{
  "n_layer": 14,
  "d_model": 384,
  "n_head": 4,
  "head_dim": 64,
  "norm_eps": 1e-05,
  "rope_base": 10000.0,
  "init": "uniform",
  "lr": 0.000723,
  "lr_head": 0.0061,
  "warmup_steps": 329,
  "decay_fraction": 0.524,
  "final_lr_fraction": 0.0,
  "seq_len": 2048
}
MLP neurons of a small language model. Each row is named by its layer, matrix (gate and up: input weights) and neuron, and shows model dimensions 240-303. Each number is 50 + 10 x the weight over its row's rms, rounded and kept within 0 to 99. A neuron's up and down rows have the sign that makes its largest values positive.
Before each neuron's rows, "fires after" lists the tokens most often just before its 100 highest values on Wikipedia text that the model never trained on.

fires after: " be", "hi", " of", " For", "t", " was"
L7.gate1016:70 56 51 57 37 55 53 49 46 51 52 47 53 45 68 51 30 37 58 53 39 54 49 43 39 65 52 39 46 34 41 51 49 50 37 53 53 51 56 53 50 50 52 55 34 38 56 44 46 73 56 47 47 34 69 39 58 42 61 59 78 64 65 53
L7.up1016:45 48 43 56 51 54 63 58 50 55 41 71 53 61 54 49 39 40 57 55 50 54 58 27 44 38 48 61 53 64 51 44 32 33 48 49 47 50 38 45 69 66 68 37 50 38 53 65 48 57 43 51 36 42 42 50 61 42 51 52 52 45 52 68

fires after: " the", " a", " an", " The"
L2.gate85:43 39 58 37 35 47 47 60 51 42 46 41 27 35 52 40 66 42 77 61 42 48 68 54 56 42 67 32 52 64 41 57 46 54 37 40 75 55 44 58 54 65 45 57 55 46 55 61 55 52 66 35 43 23 71 53 50 63 54 49 56 24 57 49
L2.up85:51 34 52 53 58 39 52 60 41 33 56 38 48 43 41 57 26 60 57 56 58 60 39 52 51 50 67 34 44 37 46 55 27 42 41 54 55 61 36 48 34 51 40 35 55 55 44 58 32 50 50 34 58 29 47 49 47 36 42 43 50 65 47 71

fires after: " Ho", " co", "ho", " ca", " su", " mo"
L2.gate676:41 71 65 54 61 53 47 49 39 54 57 54 48 40 49 54 56 56 50 59 55 51 62 58 42 54 51 44 33 56 52 62 38 46 42 57 55 73 76 45 49 44 49 46 66 51 47 59 55 58 58 55 58 46 40 48 37 40 28 31 66 59 43 70
L2.up676:81 48 44 51 64 54 32 63 29 50 50 36 50 52 66 27 65 47 54 48 56 49 72 46 57 30 40 51 41 40 46 47 56 33 50 54 64 70 47 62 53 53 58 46 48 28 47 44 54 57 59 58 62 53 58 57 64 41 47 60 40 53 54 52

fires after: " Te", "te", "e", "re", "y", "l"
L6.gate485:48 54 45 74 59 56 54 48 48 47 36 63 46 51 58 32 46 60 39 60 51 44 52 45 58 53 33 66 49 66 39 44 59 56 43 47 50 53 66 50 38 46 50 58 57 39 63 42 49 28 59 34 46 58 41 61 48 55 63 40 50 45 44 55
L6.up485:30 53 42 38 45 56 44 47 27 41 43 46 50 55 43 37 57 51 46 37 55 42 64 46 38 49 55 49 67 55 52 46 63 59 51 27 66 42 51 53 33 54 50 26 25 41 50 56 56 37 64 66 54 34 56 44 46 54 49 58 43 61 55 60

fires after: "s", "d", "ci", "re", "e", "ed"
L4.gate836:37 53 32 57 61 47 39 53 61 55 43 42 44 60 52 48 65 35 61 43 50 58 48 47 40 47 66 60 32 59 48 49 45 42 51 55 56 55 64 43 41 48 49 47 46 63 64 46 53 53 44 65 55 67 37 56 55 48 65 53 45 42 36 38
L4.up836:33 48 54 51 55 39 42 32 45 52 71 51 52 50 49 51 67 48 38 47 64 57 32 45 60 46 53 55 38 49 56 45 38 40 23 28 63 57 47 71 58 35 44 50 52 51 57 66 74 52 61 38 32 65 58 61 52 56 54 46 33 51 55 33

fires after: " |", ";", " /", " B"
L9.gate634:37 49 69 62 65 38 44 43 66 71 44 47 55 59 56 56 30 24 61 50 50 44 67 38 53 50 44 57 58 54 43 35 39 66 49 49 41 32 51 38 43 54 57 52 40 57 40 48 45 62 42 54 55 52 56 54 40 51 67 50 49 55 51 51
L9.up634:57 51 38 52 46 52 41 54 55 46 43 62 52 63 53 58 60 48 49 50 41 60 53 50 53 48 46 43 54 53 51 50 44 47 37 50 45 42 48 56 49 30 72 54 46 54 45 41 53 57 58 45 38 19 50 50 37 34 53 30 44 51 28 53

fires after: " M", " T", " ", "om", "y", "M"
L7.gate152:33 50 44 50 54 61 43 51 42 52 54 56 49 51 39 39 30 56 52 54 63 58 57 55 63 55 63 55 41 49 55 56 56 53 46 37 42 59 50 43 49 40 47 46 45 67 59 36 60 36 52 55 44 47 47 64 54 57 48 41 52 43 62 34
L7.up152:47 54 46 38 44 59 42 32 35 70 49 50 40 47 42 43 40 56 51 33 36 52 42 45 63 56 50 30 32 65 52 32 60 56 34 55 36 41 55 32 58 45 57 42 59 40 25 36 41 40 45 50 47 50 30 67 47 42 43 49 54 42 32 54

fires after: "s", " S", "es", " Bro", "en", "li"
L7.gate779:44 37 59 53 52 60 50 57 52 53 46 42 47 44 71 66 49 55 52 52 56 52 43 65 34 53 72 33 54 50 47 52 45 60 63 75 62 53 44 42 55 65 51 63 44 41 28 50 36 49 61 50 47 58 58 31 53 55 62 55 38 52 53 56
L7.up779:61 52 53 50 45 35 55 39 68 45 34 51 46 47 66 48 56 31 48 35 42 67 53 37 42 43 54 45 48 55 45 67 50 52 68 51 59 58 27 37 50 45 50 59 51 52 42 56 67 67 41 39 70 37 69 34 42 61 55 62 30 53 60 30

fires after: "In", " the", " a", " in", " In"
L2.gate8:53 54 56 41 42 53 43 58 31 45 56 66 48 41 47 49 63 42 61 38 56 52 49 64 50 53 59 42 42 72 40 62 50 63 30 44 47 51 53 31 53 61 49 41 50 42 56 49 40 48 48 41 40 28 54 55 65 60 38 59 63 51 53 67
L2.up8:51 42 47 47 48 61 56 62 59 55 71 50 53 42 40 30 65 50 43 56 52 42 50 41 61 39 54 49 59 51 49 47 42 49 47 49 27 52 38 41 61 48 49 45 48 64 45 43 61 47 42 43 65 36 66 51 48 55 41 54 73 60 44 52

fires after: " ", "\n", "-", " \"", "or", "==="
L6.gate245:59 61 55 49 45 45 37 53 45 52 33 47 45 44 49 60 45 40 43 52 62 51 48 43 23 61 42 53 46 29 42 71 60 45 55 45 44 43 52 49 55 31 47 66 52 60 50 58 50 41 44 46 61 36 39 49 66 51 40 48 50 49 43 55
L6.up245:61 44 47 52 56 43 47 33 49 40 54 47 55 51 50 60 36 58 54 70 63 75 40 18 56 57 44 64 42 68 41 52 40 32 47 54 61 49 64 56 41 56 56 38 67 55 62 50 49 53 56 47 52 57 50 65 43 60 39 46 40 51 40 51

fires after: " ", " (", "s", "k"
L8.gate251:35 62 51 56 66 54 48 49 45 73 55 65 62 51 53 61 53 56 54 42 48 68 57 31 37 54 59 46 47 45 57 42 46 50 44 41 44 52 64 45 63 57 42 67 44 29 52 56 53 46 50 64 49 43 43 29 41 60 45 35 36 52 54 53
L8.up251:38 51 55 60 58 48 46 60 53 64 41 34 48 34 63 44 49 50 70 46 60 52 58 56 27 49 55 45 59 55 45 62 37 42 47 45 30 48 62 54 51 42 39 39 51 50 44 50 44 55 47 54 44 52 30 23 44 59 58 42 30 57 43 61

fires after: "s", "k", "z", "g", "n"
L2.gate613:43 54 74 48 56 49 46 48 58 56 35 58 68 48 54 42 42 40 44 30 51 44 33 33 44 47 58 53 38 49 46 48 50 49 59 55 67 57 51 37 46 40 26 66 53 50 29 68 42 64 62 59 45 35 46 39 41 46 50 66 50 48 63 48
L2.up613:39 55 54 52 38 49 42 45 37 56 52 54 50 43 40 44 34 59 47 62 58 67 43 63 34 48 45 19 49 62 60 53 54 45 54 60 35 49 66 46 59 45 57 51 35 51 25 56 50 53 63 52 57 46 42 46 55 32 46 52 28 52 50 66

fires after: " ", " T", "vel", " st", " was"
L2.gate337:42 38 45 49 54 46 54 50 44 49 50 68 44 53 52 41 53 63 56 61 45 52 42 45 41 43 41 72 47 53 58 67 45 42 36 45 54 51 35 50 54 20 70 69 54 69 56 57 50 57 42 39 49 56 24 69 51 42 49 51 58 54 42 48
L2.up337:56 46 43 46 53 45 57 65 57 34 53 50 42 39 66 57 28 46 43 43 56 54 43 57 56 38 56 50 36 55 56 59 68 45 39 45 56 49 47 34 50 48 55 26 44 53 55 57 46 44 26 50 61 53 49 52 53 49 67 55 59 33 62 48

fires after: "ab", "g", "ut", " Ab", "ur", "c"
L3.gate290:65 45 53 42 56 58 48 54 41 46 56 63 65 46 57 56 54 40 65 58 52 56 71 43 41 49 47 42 45 39 41 51 44 45 47 40 43 41 47 41 38 63 62 54 33 55 44 46 55 72 44 40 50 41 61 43 56 58 43 42 60 49 47 41
L3.up290:51 50 71 47 37 57 53 30 53 66 31 47 58 45 49 66 34 55 53 60 40 47 56 42 51 46 65 70 41 42 48 45 41 56 54 46 60 37 49 37 53 47 49 58 51 62 59 50 33 82 44 58 40 41 51 43 63 45 54 59 54 62 46 60

fires after: "ed", " C", "m", "ol", "o", "d"
L4.gate63:56 51 47 44 33 48 34 60 38 58 34 45 61 41 58 43 73 33 70 46 36 58 69 48 46 61 40 44 46 59 28 48 43 40 45 61 47 46 67 43 46 48 46 51 50 41 59 56 34 57 45 56 46 51 30 53 58 38 58 48 60 65 31 47
L4.up63:54 57 46 54 47 48 54 54 51 63 54 60 58 53 71 42 46 45 61 49 49 58 57 59 75 51 48 66 47 55 45 60 49 29 34 63 56 50 68 56 48 49 57 44 55 62 60 44 46 50 49 45 30 65 50 73 37 53 52 43 35 56 46 54

fires after: "s", "en", "ten", "c", "er"
L6.gate713:49 37 51 58 39 51 53 52 81 59 57 50 40 45 52 47 50 49 60 49 69 54 37 43 42 57 67 36 65 40 43 47 39 37 39 44 56 54 52 68 56 65 47 51 45 49 41 42 52 52 57 51 56 48 55 41 32 52 31 46 45 38 47 48
L6.up713:47 49 61 56 45 45 52 59 58 28 51 39 30 56 55 63 59 52 68 39 59 42 60 33 44 74 55 40 55 40 47 51 42 53 44 51 36 64 47 37 64 60 48 48 48 35 42 58 52 66 46 56 59 44 59 30 45 47 52 65 56 46 53 65

fires after: " F", " C", " c", " f", " M", "F"
L6.gate659:59 64 51 58 58 56 36 50 41 43 25 52 54 37 49 51 69 42 61 67 59 59 34 51 39 36 46 58 48 42 47 40 50 46 33 44 66 56 40 52 23 49 43 51 29 64 52 54 66 59 60 45 44 63 58 30 41 65 59 62 50 49 56 50
L6.up659:49 46 43 42 57 53 44 55 51 60 57 46 51 44 59 46 61 45 47 47 51 49 73 50 33 59 37 58 54 47 44 54 53 53 45 53 60 37 41 36 39 26 54 58 61 44 55 50 53 47 65 59 63 60 66 43 57 58 69 44 58 58 49 56

fires after: " De", " Ro", " Re", "al", " Bro", " high"
L3.gate537:42 52 36 30 32 40 42 31 44 53 54 53 41 52 36 60 43 65 51 37 43 58 69 68 26 46 20 69 50 66 38 63 42 55 52 48 60 51 41 39 55 54 64 61 52 66 50 57 71 61 45 62 43 51 29 48 53 53 45 55 49 59 70 57
L3.up537:45 50 44 43 56 64 44 36 50 38 51 51 68 23 57 48 65 60 58 47 65 55 51 51 38 34 43 58 50 56 50 48 52 55 54 49 50 68 68 33 72 46 60 38 58 60 68 49 29 55 45 40 49 51 48 37 45 48 57 45 49 41 51 41

fires after: " A", " N", " K", " ch", "N", "ga"
L3.gate1003:53 40 49 46 56 29 38 70 58 54 43 74 44 54 43 68 46 63 47 54 61 51 63 46 62 58 37 64 49 35 57 47 51 61 48 38 53 50 39 51 51 58 43 50 46 53 50 43 53 49 60 68 43 46 76 39 46 40 35 43 65 43 61 36
L3.up1003:50 66 47 72 58 58 67 55 36 56 49 60 52 50 43 56 41 53 31 71 39 46 39 46 40 34 43 55 49 36 47 52 41 65 47 51 53 49 55 55 39 49 64 56 61 53 47 38 54 42 56 42 49 51 42 57 58 24 55 37 64 54 31 38

fires after: "vi", " mi", " show", "fin", " di", "re"
L2.gate339:51 61 35 58 54 63 58 52 49 37 66 52 53 46 44 69 48 61 51 41 54 54 45 38 47 50 41 24 49 56 31 47 36 70 56 42 60 62 65 67 46 54 53 34 53 53 56 43 50 63 55 53 33 55 40 39 55 72 36 65 40 67 68 51
L2.up339:53 54 55 63 27 43 42 54 48 50 44 51 44 53 55 47 63 54 36 45 44 35 57 57 34 50 61 31 44 50 54 41 53 47 51 52 58 52 34 61 51 56 58 57 66 38 49 40 44 47 55 74 53 44 48 38 51 54 54 57 60 35 47 47

fires after: "hi", "o", "we", "th", "\n", "k"
L4.gate687:50 65 58 59 53 43 45 56 44 55 58 72 46 51 44 58 59 55 52 40 52 70 57 50 56 43 42 42 44 54 20 47 42 42 41 56 50 71 68 41 49 66 54 46 57 56 45 61 57 55 73 46 35 59 54 39 80 40 56 42 42 38 55 44
L4.up687:51 40 62 48 37 47 52 52 53 38 51 62 53 55 54 46 47 53 73 53 42 48 56 43 51 54 69 47 40 47 42 44 47 37 58 57 59 47 62 55 39 45 48 50 72 23 52 52 67 52 50 39 52 54 56 71 47 56 35 54 59 40 52 60

fires after: "H", " to", " He", "|---|---|", " Do", " co"
L2.gate534:41 59 60 69 55 51 45 64 44 50 58 67 40 46 53 35 39 53 60 44 44 62 42 58 44 40 57 47 49 53 47 53 52 36 49 60 38 63 50 19 38 48 36 64 63 47 58 44 64 41 50 58 40 50 72 49 56 49 69 41 52 43 59 63
L2.up534:73 46 46 58 38 54 42 44 51 53 64 53 52 36 52 66 43 60 56 50 58 51 36 34 48 53 51 40 45 35 48 42 56 48 42 53 54 36 56 43 23 48 52 43 46 47 56 35 58 55 34 44 32 33 28 53 54 49 55 35 50 27 75 57

fires after: "di", "re", "th", "ck", " show", "ver"
L2.gate239:60 49 59 53 71 57 67 41 38 50 34 56 65 60 49 63 51 54 59 35 49 53 54 41 51 46 46 30 59 69 43 48 43 52 61 33 44 46 53 63 54 40 50 45 45 59 56 34 41 52 54 53 25 55 35 30 65 69 41 54 38 52 58 43
L2.up239:44 66 42 57 40 42 46 43 52 57 47 56 50 60 31 36 60 57 58 45 55 43 48 52 47 49 33 55 52 55 49 44 45 59 68 46 78 54 56 46 53 53 49 64 68 48 59 51 40 69 66 59 71 51 42 57 36 32 73 65 42 43 44 37

fires after: "o", " a", "H", " co", " O"
L2.gate367:63 44 34 62 66 54 27 60 54 63 69 58 50 47 37 66 31 51 68 51 51 64 43 50 51 48 59 49 47 66 36 45 36 51 54 52 40 54 63 26 56 63 52 54 57 59 47 42 54 48 63 47 58 49 75 51 47 40 50 44 53 57 50 48
L2.up367:60 47 41 37 54 53 52 64 43 53 58 48 39 49 57 48 48 51 52 56 63 51 42 58 65 49 35 61 61 49 56 64 58 63 57 54 65 47 56 54 55 56 46 55 52 56 52 51 42 59 46 54 60 37 52 41 45 43 68 29 59 37 66 45

fires after: " St", "as", " st", " dis"
L7.gate177:45 54 55 46 53 60 60 47 48 53 45 60 50 46 47 69 61 78 49 58 52 58 42 50 57 32 44 67 61 41 48 44 40 63 58 44 46 28 50 41 44 61 41 40 52 51 45 51 51 45 46 28 47 49 44 54 72 31 40 56 61 67 61 54
L7.up177:39 51 56 62 40 41 37 50 55 54 49 45 61 33 54 52 40 51 42 52 53 43 43 60 57 48 50 47 46 61 54 45 66 56 63 49 43 56 48 40 44 55 54 41 63 49 32 52 43 55 48 58 54 66 30 60 40 31 54 45 37 53 61 49

fires after: "p", "ur", "li", "t", "n", "g"
L2.gate744:59 53 60 49 54 48 62 53 52 47 53 49 49 44 53 55 58 44 52 55 48 48 54 37 34 32 54 45 46 47 41 63 60 62 60 35 48 44 32 45 50 59 56 51 37 62 44 53 56 59 47 47 71 31 63 39 64 84 67 47 58 55 38 48
L2.up744:61 44 54 44 39 50 67 64 59 51 37 43 59 52 48 62 55 56 38 38 31 35 46 51 87 33 46 54 58 38 41 58 53 49 47 58 41 41 65 45 54 39 46 61 38 46 46 51 56 44 58 52 46 41 78 61 59 54 36 50 64 43 42 56

fires after: " comp", " F", "F", " Vi", "C"
L6.gate127:67 72 52 51 55 70 43 53 50 58 42 60 41 58 57 47 50 35 51 55 47 41 37 51 53 34 27 61 43 38 39 61 43 58 47 42 59 58 44 55 54 46 53 56 43 70 50 43 56 57 58 61 52 57 54 49 57 46 49 58 34 44 47 50
L6.up127:62 67 59 48 56 47 45 52 70 47 49 35 54 60 74 52 56 40 70 40 50 57 57 56 41 42 43 59 54 53 35 38 37 46 65 55 51 52 45 38 31 56 56 45 58 38 39 47 36 59 44 57 43 53 65 59 45 47 52 70 51 61 59 37

fires after: "us", "n", "ne", "e", "is"
L3.gate101:57 60 47 77 65 54 46 61 68 50 59 59 55 49 53 41 41 55 62 54 50 49 71 60 53 41 44 50 50 39 44 58 43 76 55 60 68 51 55 60 37 70 63 52 45 54 42 31 44 47 51 27 38 71 53 47 28 40 65 53 44 44 46 54
L3.up101:31 36 61 40 56 60 58 33 56 38 61 54 34 50 62 38 49 47 55 64 76 67 58 53 45 44 50 48 57 49 46 55 54 74 48 40 54 57 48 53 72 49 60 40 64 50 60 66 43 52 50 55 25 36 58 50 50 49 38 62 21 57 60 76

fires after: "s", " work", " his", "ing", "ly", " co"
L6.gate286:63 54 48 51 52 60 59 64 55 50 55 44 51 55 63 43 56 50 55 34 39 63 51 58 46 48 54 52 50 47 43 57 37 42 40 57 52 52 46 51 50 49 67 44 68 47 45 40 55 53 42 43 55 47 62 45 68 38 53 63 65 68 40 43
L6.up286:47 56 42 61 40 55 35 55 45 56 51 37 42 43 44 64 44 43 44 58 61 39 43 62 62 51 48 49 50 52 48 47 36 64 51 64 58 49 53 26 56 59 42 58 69 34 54 59 39 47 50 32 58 51 56 56 52 39 45 15 37 52 56 68

fires after: " Po", " comp", " po", "o", " Pi", " F"
L3.gate889:42 43 35 53 48 46 36 70 43 59 51 53 43 53 58 47 51 50 51 67 52 41 50 56 48 55 68 49 59 49 36 46 62 58 39 55 46 50 46 48 65 52 51 62 39 35 63 44 71 36 36 63 47 56 48 64 51 48 60 56 31 55 57 61
L3.up889:60 39 54 42 52 49 38 44 43 55 56 48 47 65 55 57 20 54 59 52 47 50 44 44 55 54 33 60 57 57 59 59 36 58 46 42 36 62 50 64 71 52 65 54 42 56 49 49 42 55 69 57 51 30 66 36 66 56 60 40 54 72 40 63

fires after: "ri", "app", "et", "al", "c", "oc"
L3.gate0:33 40 64 43 39 48 51 52 44 57 39 50 40 48 35 54 72 45 63 46 38 48 43 63 56 61 25 67 49 38 50 62 56 51 51 55 78 38 50 63 45 57 42 61 40 47 43 44 44 45 47 47 57 54 44 45 48 42 38 65 45 62 52 31
L3.up0:59 57 44 38 48 41 55 61 54 33 50 58 47 53 43 47 41 68 47 54 58 45 26 51 55 57 50 53 56 43 55 47 32 54 68 40 50 40 59 63 60 39 27 40 39 66 54 70 38 62 44 45 47 72 41 42 51 60 58 41 37 56 47 69

fires after: "s", " ", " T", "B", "p", " at"
L3.gate834:36 54 49 64 32 69 32 43 72 58 45 64 44 50 39 33 43 52 53 55 49 60 57 40 48 53 34 72 45 50 58 57 52 44 45 37 43 68 46 39 51 41 39 43 60 58 66 44 45 66 45 55 61 44 38 47 45 57 45 42 47 35 27 53
L3.up834:38 58 46 44 46 47 45 67 37 63 47 42 29 60 48 51 49 52 32 50 45 50 53 38 48 48 53 55 48 59 57 58 45 40 27 50 65 62 45 22 33 47 57 55 50 44 60 33 36 40 51 53 53 30 53 31 55 38 47 49 57 48 64 46

fires after: "A", "D", "P", "E", "B", " "
L2.gate645:52 52 53 70 60 53 67 35 63 48 46 63 49 56 36 54 57 56 50 63 50 60 44 32 40 25 61 43 39 40 48 46 45 38 59 44 54 60 48 59 45 51 45 55 63 53 50 55 35 76 52 32 48 53 67 34 63 62 43 63 45 28 56 52
L2.up645:47 53 51 51 36 55 60 52 43 42 46 42 24 59 56 53 39 42 54 49 53 48 37 78 52 32 51 47 55 34 35 47 54 49 53 56 42 46 52 55 58 53 39 36 51 51 55 60 58 61 50 59 57 34 54 44 58 39 46 65 42 63 46 50

fires after: "g", "gu", "c", "b", "ci"
L3.gate105:60 53 49 53 56 60 49 51 50 54 47 52 45 60 47 47 61 36 51 45 69 60 55 53 56 54 59 51 50 47 40 50 46 61 48 41 44 45 72 46 40 45 62 66 42 55 64 40 39 63 57 44 57 53 81 63 45 40 54 52 56 46 51 41
L3.up105:60 51 68 45 22 41 55 59 63 40 37 36 54 60 56 50 56 38 64 60 25 56 48 31 58 35 50 46 59 55 48 56 65 37 61 28 53 51 56 44 45 54 34 49 43 62 53 59 46 68 24 48 34 66 46 45 52 36 49 44 60 34 58 45

fires after: " C", "ri", " Di", "ic", " Pri", " di"
L6.gate218:68 48 33 33 70 51 41 46 43 49 51 50 44 54 43 41 55 65 43 52 55 42 56 57 45 49 42 35 40 30 40 56 40 51 56 61 42 45 45 44 54 57 64 57 53 60 49 64 45 53 42 64 70 46 63 30 69 54 56 48 55 32 37 47
L6.up218:56 37 55 38 42 41 57 39 55 66 45 68 53 34 42 48 73 28 48 66 45 49 63 46 49 35 46 46 56 61 63 47 55 47 40 55 56 39 40 60 50 63 62 24 54 67 63 55 38 39 65 57 53 31 47 50 47 36 46 59 53 51 38 52

fires after: "te", " play", "or", " La", ".", " Te"
L4.gate455:50 45 50 61 41 70 61 53 41 64 54 49 61 49 51 40 16 58 48 56 36 35 40 60 44 34 40 27 57 55 44 52 63 62 42 52 34 59 45 46 47 60 60 42 51 37 69 36 33 54 54 64 50 49 39 52 40 44 52 55 31 32 59 46
L4.up455:48 62 31 45 51 50 60 39 43 34 55 48 63 29 41 28 28 53 52 33 53 43 53 58 38 73 33 41 46 47 44 51 41 53 52 45 55 45 54 31 45 51 54 24 51 44 50 66 49 28 50 57 62 50 29 44 42 71 63 49 61 58 47 52

fires after: " ", " D", "st", " c"
L6.gate452:69 43 42 54 42 60 62 60 53 58 49 71 59 38 14 73 48 44 62 62 67 63 57 53 49 53 59 67 38 47 43 62 42 64 50 47 49 37 28 44 42 39 36 57 42 64 44 55 65 41 75 50 19 48 50 41 68 54 51 53 38 62 59 47
L6.up452:56 47 54 46 66 48 47 64 42 56 48 55 56 56 51 50 56 56 44 48 47 36 41 42 45 48 55 46 44 75 54 43 46 47 66 48 55 61 54 47 31 69 51 65 48 52 40 49 45 66 65 29 55 52 56 55 54 50 49 68 40 56 59 70

fires after: "S", "P", " P", "T", "A", "s"
L3.gate134:52 44 43 55 48 48 53 43 45 57 34 77 42 39 33 56 42 53 37 58 37 50 48 39 56 36 38 59 44 22 46 48 49 30 46 52 52 62 55 50 41 45 57 49 59 41 48 55 25 54 48 51 46 62 61 41 40 64 46 52 51 44 53 47
L3.up134:44 67 61 49 39 62 43 60 41 63 57 39 60 64 65 76 69 52 53 64 47 46 43 47 71 48 59 53 50 62 55 50 51 43 58 36 59 47 39 75 50 51 69 48 51 51 65 42 22 60 58 40 55 29 59 43 52 66 42 62 52 56 76 38

fires after: "al", "l", "c", "ric", "ra"
L4.gate435:48 49 49 28 44 43 42 52 45 47 59 59 52 28 46 56 47 56 49 49 53 42 23 51 49 58 46 48 54 44 66 50 56 47 47 55 76 31 50 56 57 66 39 46 52 49 47 54 53 42 48 61 49 36 41 73 58 46 47 55 55 53 48 60
L4.up435:56 50 60 40 49 29 46 60 52 40 52 49 37 52 48 54 42 47 44 53 45 53 45 56 64 56 58 73 38 58 56 48 52 61 59 61 41 32 39 66 41 53 49 45 66 45 43 43 63 66 51 45 44 53 38 64 46 56 43 40 55 71 47 52

fires after: " ", " c", "or", " m"
L2.gate203:45 36 57 52 70 56 44 64 46 51 59 46 50 48 39 57 55 68 70 44 63 61 48 43 48 55 53 56 33 38 30 57 45 50 42 50 57 28 45 51 47 45 54 55 52 62 45 41 62 38 49 41 49 43 46 44 72 63 61 38 44 59 56 56
L2.up203:39 43 57 48 69 40 61 50 50 39 49 52 66 38 49 79 43 66 49 59 42 45 46 56 48 47 43 53 40 50 64 64 35 35 44 60 49 58 52 50 26 42 31 65 57 53 38 60 40 53 62 46 33 44 80 51 45 38 46 42 47 34 61 51

fires after: " mo", "us", " su", "o", "e"
L4.gate541:45 40 59 57 37 38 38 68 46 51 42 51 27 54 40 55 47 52 41 61 48 74 66 55 46 32 49 39 52 57 42 44 34 54 47 42 45 51 29 48 38 53 59 54 65 46 64 33 56 52 46 41 55 55 55 66 50 32 59 34 42 40 54 58
L4.up541:18 56 64 51 45 57 46 42 47 45 61 36 51 49 45 45 46 40 39 50 42 48 49 44 48 55 48 68 61 50 45 47 51 44 48 50 53 43 30 54 59 40 54 51 73 45 50 49 64 58 41 59 48 53 59 58 66 51 48 31 47 47 63 62

fires after: " Co", " co", "co", "l", " mo", "o"
L6.gate359:49 37 52 49 36 44 44 62 46 50 46 54 48 59 54 71 38 43 74 56 38 56 70 68 61 51 33 58 48 44 50 52 47 63 40 55 50 42 45 46 49 53 41 57 52 43 54 36 46 54 48 47 57 27 52 49 50 35 47 52 26 56 54 65
L6.up359:55 46 71 60 45 57 72 50 44 45 61 44 54 48 43 55 48 31 51 54 58 40 62 62 46 52 40 54 55 29 37 51 29 57 49 38 60 31 43 50 23 42 29 47 41 53 44 46 40 50 39 60 41 52 62 61 53 41 49 39 56 41 54 53

fires after: "\n", " (", " \"", "==", "ru"
L2.gate772:56 41 38 36 44 35 59 46 47 67 60 56 56 45 48 53 52 38 54 58 56 35 55 59 40 58 45 66 58 60 48 55 54 59 50 41 36 45 49 28 56 48 59 65 56 57 55 39 60 46 59 55 45 36 49 46 38 58 37 41 57 51 49 52
L2.up772:58 38 37 48 60 33 28 55 50 54 53 43 55 66 39 57 46 46 46 37 56 48 58 28 53 48 51 53 35 46 40 49 56 49 50 53 60 55 53 56 43 74 59 53 69 51 44 41 43 46 60 42 34 53 79 54 64 55 29 40 44 56 50 42

fires after: " ", " an", " United", "van", ","
L9.gate450:29 44 34 51 65 48 65 52 50 41 50 63 54 47 56 67 63 52 43 47 56 47 31 48 47 62 53 42 50 53 50 66 61 45 42 67 67 36 46 47 47 42 30 45 40 26 50 39 34 57 71 46 31 51 51 51 62 44 45 56 55 51 50 55
L9.up450:52 51 69 48 32 48 59 59 35 61 48 41 53 39 52 57 58 54 51 44 58 49 48 60 44 48 41 61 46 35 30 57 58 46 34 45 54 55 63 57 38 51 50 57 55 44 46 60 48 52 41 53 42 47 53 30 65 54 51 31 47 49 44 51

fires after: " N", "n", "N", "udi", "em", "an"
L7.gate470:50 36 50 56 39 45 57 68 53 47 45 52 46 55 55 64 53 61 43 50 49 44 59 41 58 69 36 43 57 65 56 45 46 61 55 43 66 47 44 56 41 58 69 74 44 39 58 57 52 40 50 57 48 49 55 67 46 57 47 52 49 23 48 56
L7.up470:75 71 42 57 45 59 56 52 44 56 57 63 36 40 49 43 47 46 41 55 55 49 42 68 36 37 49 47 54 39 46 57 31 57 52 51 37 46 34 58 44 49 55 51 50 44 33 52 58 37 40 53 55 62 50 46 45 56 57 55 58 56 65 48